{
  "n_kv_head": 2,
  "vocab_size": 8192,
  "activation": "tanh_gelu",
  "norm_eps": 1e-05,
  "bias": "all",
  "init": "trunc",
  "init_std_qkv": 0.0234,
  "lr": 0.00852,
  "decay_fraction": 0.849,
  "decay_shape": "linear",
  "steps": 10663
}
MLP neurons of a small language model. Each row is named by its layer, matrix (up: input weights) and neuron, and shows model dimensions 32-159. Each number is 500 + 40 x the weight over its row's rms, rounded and kept within 0 to 999. Numbers have three digits each.
Before each neuron's rows, "fires in" lists the words (lower case) most often at its 100 highest values on Wikipedia text that the model never trained on; "fires on" lists the tokens most often at its 100 highest values on Wikipedia text that the model never trained on.

fires in: "of", "and", "or", "anesthesia"
fires on: " of", " and", " or", "rou", "hes"
L4.up389:556504490546468471465541480517534444498485446467482562504514473479451526539561519524570434516523516544551455502493520465537461521461485512467430483517502537553508550534572458485563454467558547527468493472488470490457495514482559589449543562512479505408490456490538531474550450547488552460474514402554414496484438568541506550449459485419478530512452541481522504441544490505572460487473

fires in: "that", "which", "divincenzo"
fires on: " that", " which", "t", "ly", "ince"
L5.up320:480470535490485545463558562509490552461443452508481447509430476504479438530561613524488473574538523505441483472476518548465504468554521435485470483504510508453430470481496442508529505515475535454547500544434478486592544489517476470539407540527518508478555505533474509440500536499576525548494575447537532453534537526542581527447470477474516521444487462504496556537455498506541537514555

fires in: "was", "became", "first", "also", "appointed"
fires on: " was", " became", " first", " also", " appointed"
L13.up644:542518496478595457555510460496497510506546503458469467495506586537542515490536460532433516448508493525431432497475428519506472470552505570561478518486541479413460525515539463474502424534500523510560523497534544504497455440568398507480464526476508546523399452491512436501458491469488532474514397445440575528471506518466538468554465461492488492532509515559495486550506558514460453560528

fires in: "during", "of", "for", "in", "into", "after"
fires on: " during", " of", " for", " in", " into", " After"
L13.up3:456375501497486467514532488480545460479489514468540501510490501453486494449461504468468490577497496452493502532486505530527501521550437447523516500460552428476579515470434505526505425512477477518519531484548519574516521467437503473470431518530492511460494479475507418457441593471520518482518477467512542502502486491495473496464503527464419489541482445534504541517512478480571505498521

fires in: "march", "october", "may", "january"
fires on: " March", " October", " May", " January"
L7.up202:448507558466467488517506493435479483522510539492536496532530500561576516444521451507488511493514514496477534537497483453555498516525536422461572598489584524525516485496537430523472508536465499539544479494551556457409448543480469505511524538527552416551435481465496505537531520475540490573513494488451534527504585573494486584529503472451507491553523529523515495433544529541420585553476

fires in: "de", "of", "the", "groux"
fires on: " de", " of", "de", " the", "ux", "s"
L8.up307:441414518515526483507488493482509484485524491547562545475432543467538488470482476470491505486514466556479518433553514532440519542471430510459560469512532520442471478458528486454554456485468483469476448515525520514505476489470533482513547446526496513538460468454486509519541564500526458456499458440522548500432481477464557484472487552464541464489478538465582548492543518478568519488521

fires in: "of", "in", "into", "within", "for"
fires on: " of", " in", " into", " within", " for"
L14.up317:497542514561413489516515499452488465541479490466496483507573523462523490502532536417550496461537486519482512493498544599486530479458480486486461531482506510466441568500555450533513513508467481582510429537558434504431509497516495463448486472517584607478496491483517537492460549464484481457527442462584477557490464482557466476463525573484478482536483458455552496437501531518499502468594

fires in: "to", "in", "with", "by", "on", "at"
fires on: " to", " with", " in", " by", " on", " at"
L5.up14:475490495495460546529547484482521595405534436530477525494545475496540514459499442455495502432531435456462565454419496440584421450535514487480516467530521545452494453534471519508499463428465550543536480462554460472494520535491471508516553479499523473490508496538498471516519470424511534495501563488421528497457459537552483458439539490492481472561549461380506442476576522537536432471436

fires in: "into", "during", "on", "from", "in"
fires on: " into", " during", " on", " from", " in", " against"
L3.up272:484482456485518452466541517467527446476527471473481466526482438531440469509488535432560632499508551539569561509531509516430524478604472508488513451490518538516576506592572516477549528581444468551535533510448524520467525542434526476458496498516552489573505500565449506506582481510524543557525469502539492594491559552483516505476450479490577520499470490412509485448524462466533480459498

fires in: "a"
fires on: " a", "a"
L14.up335:549556552530505446473461493586459461547554553508521548561459448503482515494495498524491588516559461446415525522502476484486524514494466490478511506479542416529489503427526468503463447509492531542468512541464471398557484431502476440500479504501516495507489504469474478479526476462502491453496489528564559509449508492508493450482444415513530407456508543451485463473493573498480525505495

fires in: "the", "a", "her", "my", "their"
fires on: " the", " a", " My", " her", " Her", "a"
L14.up19:543506446498491481540447486542496497535479490505470448477544409521535504508513501500476557528540506488465523501433583520461539550480393535527451559456496481465503548522535534484527522503511427531452547522547501550517492482429558497488553509406434472482590497413503552522523436498468455460526471502511561553430470498540514523490432512533463475483521527485466459427487505432539471571489

fires in: "that", "who", "to", "which", "they"
fires on: " that", " who", " to", " she", " which", " they"
L8.up604:431512634465489517460465483556510532493436421526509483494552395494482477486569540460504552496528550533662498563461549508462499451520501472552482546514473480446515512437503526491532512558448548481481487504478443506509503515460488501527454456471494490489559535544551476518581544506559485508574541469503497494474520461541507446515514453460506518414512442488537471474492508497507523509535

fires in: "have", "had", "who", "to", "has", "can"
fires on: " have", " had", " who", " to", " has", " can"
L4.up899:460520496506563496384436492509516544499513468543474483562538409471523515482520548456511525561497555492565478486456576529468547494529438522522532440577486466414528499533481487490547451547518484449490444516480474547526547533552525450509487591498510490440592410534504489473540573511497535463544500535523513497488477535444557463553512389448499472524512458478481520499537514450482538577424

fires in: "was", "worked", "moved", "signed", "served", "went"
fires on: " was", " worked", " moved", " signed", " served", " went"
L8.up922:473440564453513477579497544486504529450499473436518534514505464565528481499478441502528496521533490516445485440492537524512494509500519565460488501514554462540516504528459389513446452444475532525533466491532484565476511596489520549536467516378545511452469488487496494513512526504544506550529486544471572538540507525508494493477489557447551595595509512526440516531403520527473449497480

fires in: "of", "s"
fires on: " of", "S", "os", "f"
L8.up149:503528552462457542589440479423454571485451506595534507562477535440470414495481482456505495503530600609506460551481574525531503579515434537533508465482447429513486485482563482495506518504489455524485448503444494570516537506520532477500501517454464513467546515471520527518506481530437502471446491532496506445538492504505504531592514514486471476540450496510567482541526500492464491513490

fires in: "of", "in", "extorquens"
fires on: " of", " in", "ns"
L7.up638:476490554479494575475476508450490506508397488496467463392534500525490480505433465472509488459479550490560519510520503517541525545588452462546536520471486493455513570489481515463470510513446501548460503475557516517508543463568532496493411518595437517481529533513513429535425478528445518451422389538500480482528491479533502500520454439514482504499510483477551454480561458500548525510471

fires in: "on"
fires on: " on", "ong", "on", "ha"
L3.up250:545507499501477474525460537516466455544529544475510560555510517535457492497525542473550462534520414575444492471445545457553601530462507458524514522511405499505510503423570524471471464464457449455423483493403497566532529552483451515413557498433532437595489514480535502506480531521500570496464493540514433548453512521489587478571503418452488493466474443504494474511484494507511522534524

fires in: "of", "these", "are", "were", "attendance"
fires on: " of", " these", " are", " These", " were", "ance"
L3.up855:561557380538496422420441560586521493536492481479461478543493538500455441474457509476512416546523481596500478531497584421513511503404525496491483501448459488476519505498515451594474483483589509505572408482489535483436523431482519486478551508451519472441497441475461495457485488480555560483553530480557575511474505542464530516486446514462527467468549500441543522563478526509537531498504

fires in: "for", "of"
fires on: " of", " for", " For", "in"
L7.up176:558519539477482482426464474490595541500551444538594500506473465497485486533500525481484530476443519510499526506458544498403501515526487486475560442513554557583510494434472489500522394549526521485507458497493488491495451513452486526516501541539520477446467511486430528528510502501523421458525435484548479418588589481560593470512493520531496450453478546481484545452549511493502573519470

fires in: "to", "eventually"
fires on: " to", " eventually"
L14.up445:420499447445427507515564511490513590466516418489517495463544522483539569517530514515540531505549525559576510484494504572499510465504490529461476465483477510476509521516475584465484386447466574497483551494515449524507498481472519539511486498508534516404521487530499396448443558488536560489520476490507529529474466521448476480496544426454495498514516492495467472511508492472458475578465

fires in: "of", "manager", "member"
fires on: " of", " manager", " member"
L3.up714:581489508495497517463474477518533541486468464550494489533521506492527480531590553510511543498514522457500484431514554480506540533523436520497569524522454494452478470575440537487490493485492490576515487489542502503521428481594432579475521545533449487514486418489505547529519472455478479532454464402484558566509519512519466447609457498512514531540509509496512436545506500527472461454423

fires in: "a"
fires on: " a", " A"
L14.up976:549501497471511455594455554504489476455510481497488511487505565448492569515513574456511497492507455495469570501457576462493533508497493433643499532396536512459541522429557490466597499547464520608478486466496496511561466541496523478526520455504387506452422463473528500484463513452466513459449524406501546555495557511500485528485502433492489457407513526510451466411489525488536538446450

fires in: "of", "to", "after", "2", "later", "since"
fires on: " of", " to", " after", "2", " later", " since"
L8.up109:418527500528532492474490481414478548530494459424473568516522440476535500579495452458519488471524507525499519541554505512488412529513554533558512508543507517541505498468506474568505509522491517478547464497579490487498461485461498467567459463569509542558625526476480421475510465501525554525535509420429526500427444434534514503469555575479512494494527392545494495499505518472462388514508

fires in: "was", "is", "been"
fires on: " was", " is", " been"
L14.up793:532540461523513502509514431508499506453530479499444431571487502588536509441442548475445492483490438503404469530528492524482449449532542537534518481493488518428632492532442524459503475474479511564542486461532497513512485564573472523502525521483544512478423494437526548460544560485536527413532477502455577463454485506480528420487504508498458567529485499492431496541529494498482514486549

fires in: "of", "and", "in"
fires on: " of", " and", " in"
L7.up1005:518417527545502513493543541541536443530489533447542572544508482530461462482451425472536511525494519546534536451497552537512496474518501459545496505515465514495519478485528464449465547488527590474549502537523446454545497520476475491533557623510467444569463524519494456504507454426519495489493533438474454457483544532570532496432472460390556441548492441477516584459554486489573503467470

fires in: "has", "have", "also", "had"
fires on: " has", " have", " also", " had"
L13.up602:443521552472518518504447502465501515477517501477477438480610563489509482479506453488522450545545483502520473549507499504482475465476511533537490508441468474466452484435510405464578549525467523484458496485532533480528485499507518504501463501476569550498519554531484518448560472481532537495494536456493507492501429425523516486521544519504490513526398494520488572522497418522502544486479

fires in: "of", "and", "from", "by", "the"
fires on: " of", " and", " from", " by", "ll", " the"
L7.up541:524506513456422531522496462471476591522510497446557549515548442491439514514479542567433533510381469461567477503441524492547473454499541487532532535517502451480514509555500418457509452481509553483544490427560544433535442505511454470598503511526526425448450498521480528485457461464445535453477492468509500515547516538472457438583443453519517500526519482410457459454501444470479460513488

fires in: "to", "into", "johansen", "attorney"
fires on: " to", " into", "han", "orn"
L3.up987:477536522475425500458548495467472407456553489467469504509465555488486542442497521470546538544499511482530555433492475424511538475552512520523541427549457527470524527573501545467509533551495452601476527461524515567553490434572485485454521452525549556483491541547501449493530542468465503485492472451563524502497486539443514416522523455467505508443504475492471428527514519484499548533467

fires in: "were", "was", "to", "is", "players"
fires on: " were", " was", " to", " is", "s", " players"
L13.up767:481520450489435545513471459526546590555509493527576464470530443563512456475530510433504478479503465526588469489508458459516577462520499557521450512531519499493498422530434540466548396514515546526508539503494516452448528504505451490520496536502554500396487419577532429498519505454522533414533475461540502407420476541504552463491534487541511396444502518528573518472520408453491491511522

fires in: "a"
fires on: " a", "lu"
L8.up401:577497531503526434521471453528498474497465526510553507492457458491516586515506611481491445467537423462499556500432535442435525497574500488544476524440461550475508508463535514511499500522415460480461469494489435450593459596492495441521566536543495524510446520390502483516443573464571501548489510529472502544501565430458536528497489465527454516534485569552478474474517480527491552479491

fires in: "that", "it", "used", "which", "they", "mi"
fires on: " that", " it", " used", " which", " they", " mi"
L8.up298:468530548448466485470454497557483528541494483459492440482531495490496562556516556553579565477505488547508517473528534539442587466493480426472468479534510484503527430431465484462545459515466528487423451484509434440517567411485495452505564477528494484483545434554537379519516507473582595482522511490478518561529494525527524530521519466519563519516479507459470509518489458523505454500583

fires in: "was", "were", "is", "as", "being"
fires on: " was", " were", " is", " as", " being"
L13.up873:521579481484486438527503512460420441548506386510483473511502537435496493499500549494519455472483506581504519491487485449497514448494538472534497468455530572406513483450487508503514448526434504515488479528520536543526516480571396487505486552448493493463450466498512518443489507488504505516585473492485433550480572583489505452456450520518492490511475459518434498480572501549519518513559

fires in: "in", "on", "of", "to", "under"
fires on: " in", " on", " to", " of", " under"
L13.up981:516496500508445572500526544509575519588495545370545488483526454479450570502520518494476481472488448503467535472460527556457466501467560555557502554483476479521463560547478511497489459506478524519501523458462462529466502470496519455427483433510541513483488506551501515449466556460482514484472459472597455493447453511499562443500526458497529562535474551446528509476491505516528480449564

fires in: "well", "of", "they", "he"
fires on: " well", " of", " they", " he"
L3.up117:517541518483506539502546506428537558481497452501450476406547528501540523487563549528487598501511557433552466467506559553431531516533454488440479484505561505551497560523490467488448420507557508446557485526504486504488522521481471523388601422422496446557451464483437482511481513474502533438484532435523528482512590477513521501560444503487572464459465471510554537439512535529501499547538

fires in: "of", "american", "michigan"
fires on: " of", " American", " Michigan"
L4.up1010:468488509408466491561493519507514470576482456570516530388497535417496465459508471462558494465401492506564495580545521515474561495482479477523514501442517508578516490494493526554455493529469482517509479498504507431555456466539588511473520521509532502496485535537532510444454509521501522474461482497496458479553545507517529490456470510468529511483497504469452498447587462467490479569502

fires in: "of", "between", "her", "the", "tools", "his"
fires on: " of", "s", "d", " her"
L4.up101:488474500533473445503544471496501470518523446577521526457579442467504460430472512450509503459476511575434573469444471490528495491509457465468547481520482462481496520482560475459520538557564604527544421522465547546435514549509514538462531479505380492496475515492497506464476492549457430561538596432547492470425553496575465438528511437469491490545484585444503456448470509483573501552510

fires in: "on", "in", "furthermore"
fires on: "On", " on", " On", "more"
L7.up293:500467518549579460535484482513531498503510466454554510483541457490535466518486489474564592475509524472480482469479530458542501576491472630541567518439460501469514483504480458449459495505490406541478485472512461588499489472456530519472599554468547444532524501425486481518473565439540498452526565564511576498512540534527499516457481487489497489478530494525548467434522516523529490478498

fires in: "in", "of", "following", "to", "during"
fires on: " in", " of", " to", " during", " Following"
L7.up619:435501380418536461469505483466562458492512513487472477518529498456482496489483471449401499496505478529509535437531467484548545521487573542478533474522545484576505579539511524514455539582518601613439565498529523468494554461491519445482521522543580506561512441472518469454491580542477456499522484433545496525537506525519458509462469445495479435500436486469445519437518548504585494492553

fires in: "of", "to", "for", "in"
fires on: " of", " to", " for", " in"
L5.up973:525529456473548536423525524452468502457476527494548412555574442552563501473518493514539570516539506541543501514518516541465488496544544470463426477561480499473544529456424498526530483640504515509506506491504464466521511505518526544505478525519523565409439556516537473473515509461527463484471542450545527537503518448538501509530499486528502519518543495539562464415500589476539525474535

fires in: "also", "then", "later", "now", "originally"
fires on: " also", " then", "ly", " later", " now"
L4.up468:438499482518506498495495516526501465508602428560534479514522480529563478543537515449471637557518545516516551515426564484499524459560543506530519415522547461527563535470442522531463529559554461458463481492557470519461515491488578531548521516526555454464529461498520519465528451464510558499482522492535476553448519487536473496533511391503475414466420484420504547490528528524508487516491

fires in: "and", "when", "after", "of", "by", "which"
fires on: " and", " when", " by", " of", " which", " after"
L14.up125:471577519492439537454522491456458566521454457542525480495576522403460598522521469444486490512532492503493560435566489438527526486502489533510513529491519534489430523483444504554584479472520469504495511523552500503474487457486415512540463419467468482559493514538545490470433456488504505507547460501477496471419518543524548513546565506428557476536456503508513465491552504434477403540509

fires in: "and", "main", "of"
fires on: " and", " main", " of", " Main"
L8.up366:496511490477540513535513497498502493502482490505493534449499482538534416557418550525538458496554493512523511547437533447492518519474510468466463508501524495484501491597485525491554521473500523491465502432559491463478430456488521522478599522509517498475445485495455515456445515565436482457517432492583531548544497516493472508523543476501471451557441507476540525532483442470585508519514

fires in: "years", "career", "season", "year"
fires on: " years", " career", " season", " year", "ice"
L3.up168:508524393523492529499435502520509451545559494549492493460486507551503463433532486432461528562571515522475476515374508465424449486523606541433518530513491485451574533507452537501501474505554559544506538493526521487527496535493546495488526612517504444566489483492523520497515457517488511539520469486523534476505542468490533483509501493525530494495488515477536468552568495471521514500451

fires in: "also", "soon", "never", "then", "t"
fires on: " also", "ly", " soon", " then", " never", "t"
L7.up99:465486497533537526522500586484517445565467397525537481521442440584531497550554581463452450558515541515429570464426552536481482506478504480555429572529542469514488517478448473492497471487450587549479461492536435503467539487471544451509462545495488428517482559504537556464437497485510459540487487490519562463463471483500467513522568498472497561409426462453496585430557459494480535517480

fires in: "on", "both", "two", "all", "later", "along"
fires on: " on", " Both", " both", " two", " all"
L7.up249:474547500489528498516504545536510515501540494497516499529565430463496482553515545435505485521471414525542471521497538461504444565507494554542526507461493496489498467544532490500461470513530450426487498473592510573536484501488482463444436486596445467517480450522446539497518444498507466475468497440510432571542548487457497574453483444443495412483443474513470449485524452506550547530496

fires in: "of", "what", "these", "who"
fires on: " of", " what", " these", "o"
L3.up647:544503546465504471500468521473464545447475416477465514491476433414468477522538434547589515478481517449509500609468540433467479464478447524489506436460558489517584516494512464465462505577456426564468447475514512562496536456517616529443458534551555444449550518509511545466497485525558501511477458503527486473478563515562548558559504547482483505557494507471484442498481439444485466543444

fires in: "to", "of", "whilst"
fires on: " to", " of", "t"
L3.up384:588517471523453474407485448503502462459496486478470446464484479506470562507507484498542512593513560544588482431580540379463536527473471449552456492457555450476493494446469505460508545505512534488543392430510596478535516513529559601525534490538502500429522480498512431509501527464521529506482436539520467519508575551451519517487484528543527517471506559526498519442540488513587532495448

fires in: "with", "of", "to", "for", "by", "as"
fires on: " with", " of", " to", " for", " by"
L7.up989:583495505513462586590519519446510465555458467488480467482497548484482467510506512547492468483522493552437510509443527537472521575509555478519495543514490533412445526478488443527452473443487466562564495465559564480513491507501516452477391465544518543472483476493526461502501552454487469483557518450449561468467491504537465442476476515542538503528473509505443532507560552520565467507637

fires in: "to", "of", "t", "august", "in", "incumbent"
fires on: " to", " of", "t", " in", "ust", "c"
L7.up834:545553504533553517546533471502483525495483480522503499490529486536490472522464453470472471549534533511566474534442482507498484496465502504501431505532507497510482506431513483562528458483465462553521521449537464506454561457540412561573381514534533473523470504460439471423535516519502443528501552413454495513444471588539511469490519481527511598460544531493462497430485516567525487521522

fires in: "a", "of", "to", "on", "two", "following"
fires on: " a", " of", " to", " on", " two", " following"
L8.up45:456493482474462466491399461508473544505566477532573506571545490484545513497468459456493450516461486520547456542453460514497490470439504489463462507397519448550519553498513505492555535478441463526443480488500515469526403523451483449482424494510502542557474429463471484539429457445511451559539488469576510474544436464454519423532573483462467433530487577499458551483563507451547518480495

fires in: "that", "what", "which", "per"
fires on: " that", " what", " which", " per"
L8.up914:468441565528505558481554563495465534519502448466481537481427501514531453494554549457499520512460498534602457524482540441538461502471487459529544545506540485511465525489473514435530506504465461469464448497566486536518438482492473549453530432490535507494550539489467557497471561498545525509509559544515569449510510535495508492461502469508544520443539409549502442507494539529428523452534

fires in: "from", "against", "of", "with", "on", "after"
fires on: " from", " against", " of", " with", " on", " after"
L7.up343:444539583562450520478512448475543572466486495488501534521581523443451513457509494491556582497418490464505555532489511512482497433502461474525542495478524566524475554522534429483528473535458434547435456536528488471459542468496492554462444478505551515562504494562531511502524530448488530547509468455496528512537517404526493483503441499492553514420535477527552496526548495491565563520452

fires in: "the", "and", "other", "between"
fires on: " the", " and", " other", " between"
L8.up758:517495498534509509465489485538529521529514514468463455435559416439486485446543522473485533536463521454535438497505547513511449516415577497483542515517551544434518528500586446489468441533443466599571420464483429477478597485544522550512573485504464462501441520469479560512560442520435489444507549477575472507494466521517545491509499486463544468477475525438453462498534416485508484526521

fires in: "of", "to", "as"
fires on: " of", " to", " as"
L3.up429:513538515503460504567580521448446519454520441507525473471594469541547529509539524459562547457477467520471484556539483369557532557501460439512464501490457539484520509520481521524543421528467524590563433484465502470515475480495500519458471561517499506446597476512525448554457552500432551454541507549576462481518483508491470521492524524525483465393540491530538407425493473501555516449518

fires in: "club", "union", "film", "band", "to", "station"
fires on: " club", " Union", " film", " band", " to"
L3.up318:475489473439514537557457517512468490495455573571506554458565436514481545549502499508535424531475463551509493451509485477511528529449535539479423435498471538522515481509457474493483502459493408518402499526446477510452538577452553528495505482491507537459485539537495483508500537485517461463502497545491477457543517504455537547506492586461517521511460525539565491565499501440463554549506

fires in: "the", "first"
fires on: " The", " the", " A", " First"
L14.up272:506480512495563485477551516538523533486568495535539501475492435522537473468520458526500506553423469403476496534481541527493513492572468452591463552480499491495525454510536483555612517462502458537485502570547577475553442398515553461534579519414464532402460507508506489470504513446466439442471563457529504528462514549396514503572539540492486519550469525535479557423433506493501575529512

fires in: "of", "and", "to", "for"
fires on: " of", " and", " to", " for"
L5.up988:459483521491504480466539486461479522450474430526522459465530453470478466476520464524471559488480460505474557489449499536597466450555463485506528434505455541442526531488492520498444531477422577580474545493481483491486483531488510471489551406585509430514479455546516451532517474481528527477441523484488523505466484507522475512492550486481467399443561520440519460410460481497513519558502

fires in: "of", "to", "and", "technical"
fires on: " of", " to", " and", "al", "ali"
L3.up860:483495515452452484504534490508471413465556494592501435535565456472474487495521568498537436437440524573457494505543497532556464533515538510437502417461514488549534506524473447496490486451551491589454515496415458459441514528533593532497526520435480487508517490477521472546501540503459506442498477425467432482520487520496566472500495480461446545509518496481465535479546476475525417469495

fires in: "a", "june", "may", "march", "that", "april"
fires on: " a", " June", " May", " March", " that", " April"
L5.up707:493512438480485540535532481470438534447524524492557532537496512575546526475514503529465518434496484513495477466530464498463461417541530424543476496502562467543519467468544564484480516497456484512448542456581466441504476456535561485453488576537517524494536483460537498485510488532444469505464598508482521491521552514458520471479525597564537535601539650453523453539562527528468559478473

fires in: "of", "in", "from", "at", "on", "for"
fires on: " of", " in", " from", " at", "ial", " on"
L5.up842:495565568537496467473434447464546521534569482549534542475499546510546520525485530466508521495558492480462514485472481563472509515564489500510488489554409415464540530537509538494420467497486477532547497489488486495528477482524517539462394568549519557428528472480457533454479467472454505553488494490512475574551472549418457479494474499537547460565495519474514460452540496570515534524501

fires in: "in", "on", "of", "at", "as"
fires on: " in", " In", " on", " of", " at", " as"
L14.up216:523448455556496473573542421445484528488504507457513420547521526477487565487501458478487471473523517529579517474502495460475506467493549478484442538524413526448511500446544538487560540518441489561540550460519458566485519452556512498505520497482538522477511482449455492449476512537424513535536521517493435553469416460535535490532516506536506564576520458463579515480533514505534514514457

fires in: "also", "pol"
fires on: " also", "O"
L7.up572:510468474496523482406480501461533467503513482500497479427537461483484505501532449500452556462526531477521447440517508498416588453532484557525465513508400519581477507492477484489617498470491471543459519512484513490574433541497441491544513518466538541538514542428514519522519495438498455461514500512466459520534537500465567423535544453476539476567522522470470531502486449466451455459476

fires in: "as", "and", "of", "through", "only"
fires on: " as", "s", " and", " of", "ly"
L5.up73:457513497424482411457449511544513523531542531558509455539503428546458543493409504488556480507467501526580510510454497457499515482500534489433487481467523504493491521496553459468494492509501508525515487541505508575537531545508496482537462555550414513445534523489461522531500476460447448454463488456576419498530528512516435560504521503470550465471525565448524425542530530514491535458514

fires in: "of", "and", "in"
fires on: " of", " and", " in", "st"
L7.up401:530431532469458482487531507452482495480429463502466467500556448404417529482450502464500466499502502514380540518477521462554483561518515461485409587593433493487442556486459554466497485510481478470503534463492537448561506466527559499525471411497482472531416506506498513490477488509476518484451409469478518531547574516545525468512470512439485457480495504470537530475523468510536508539505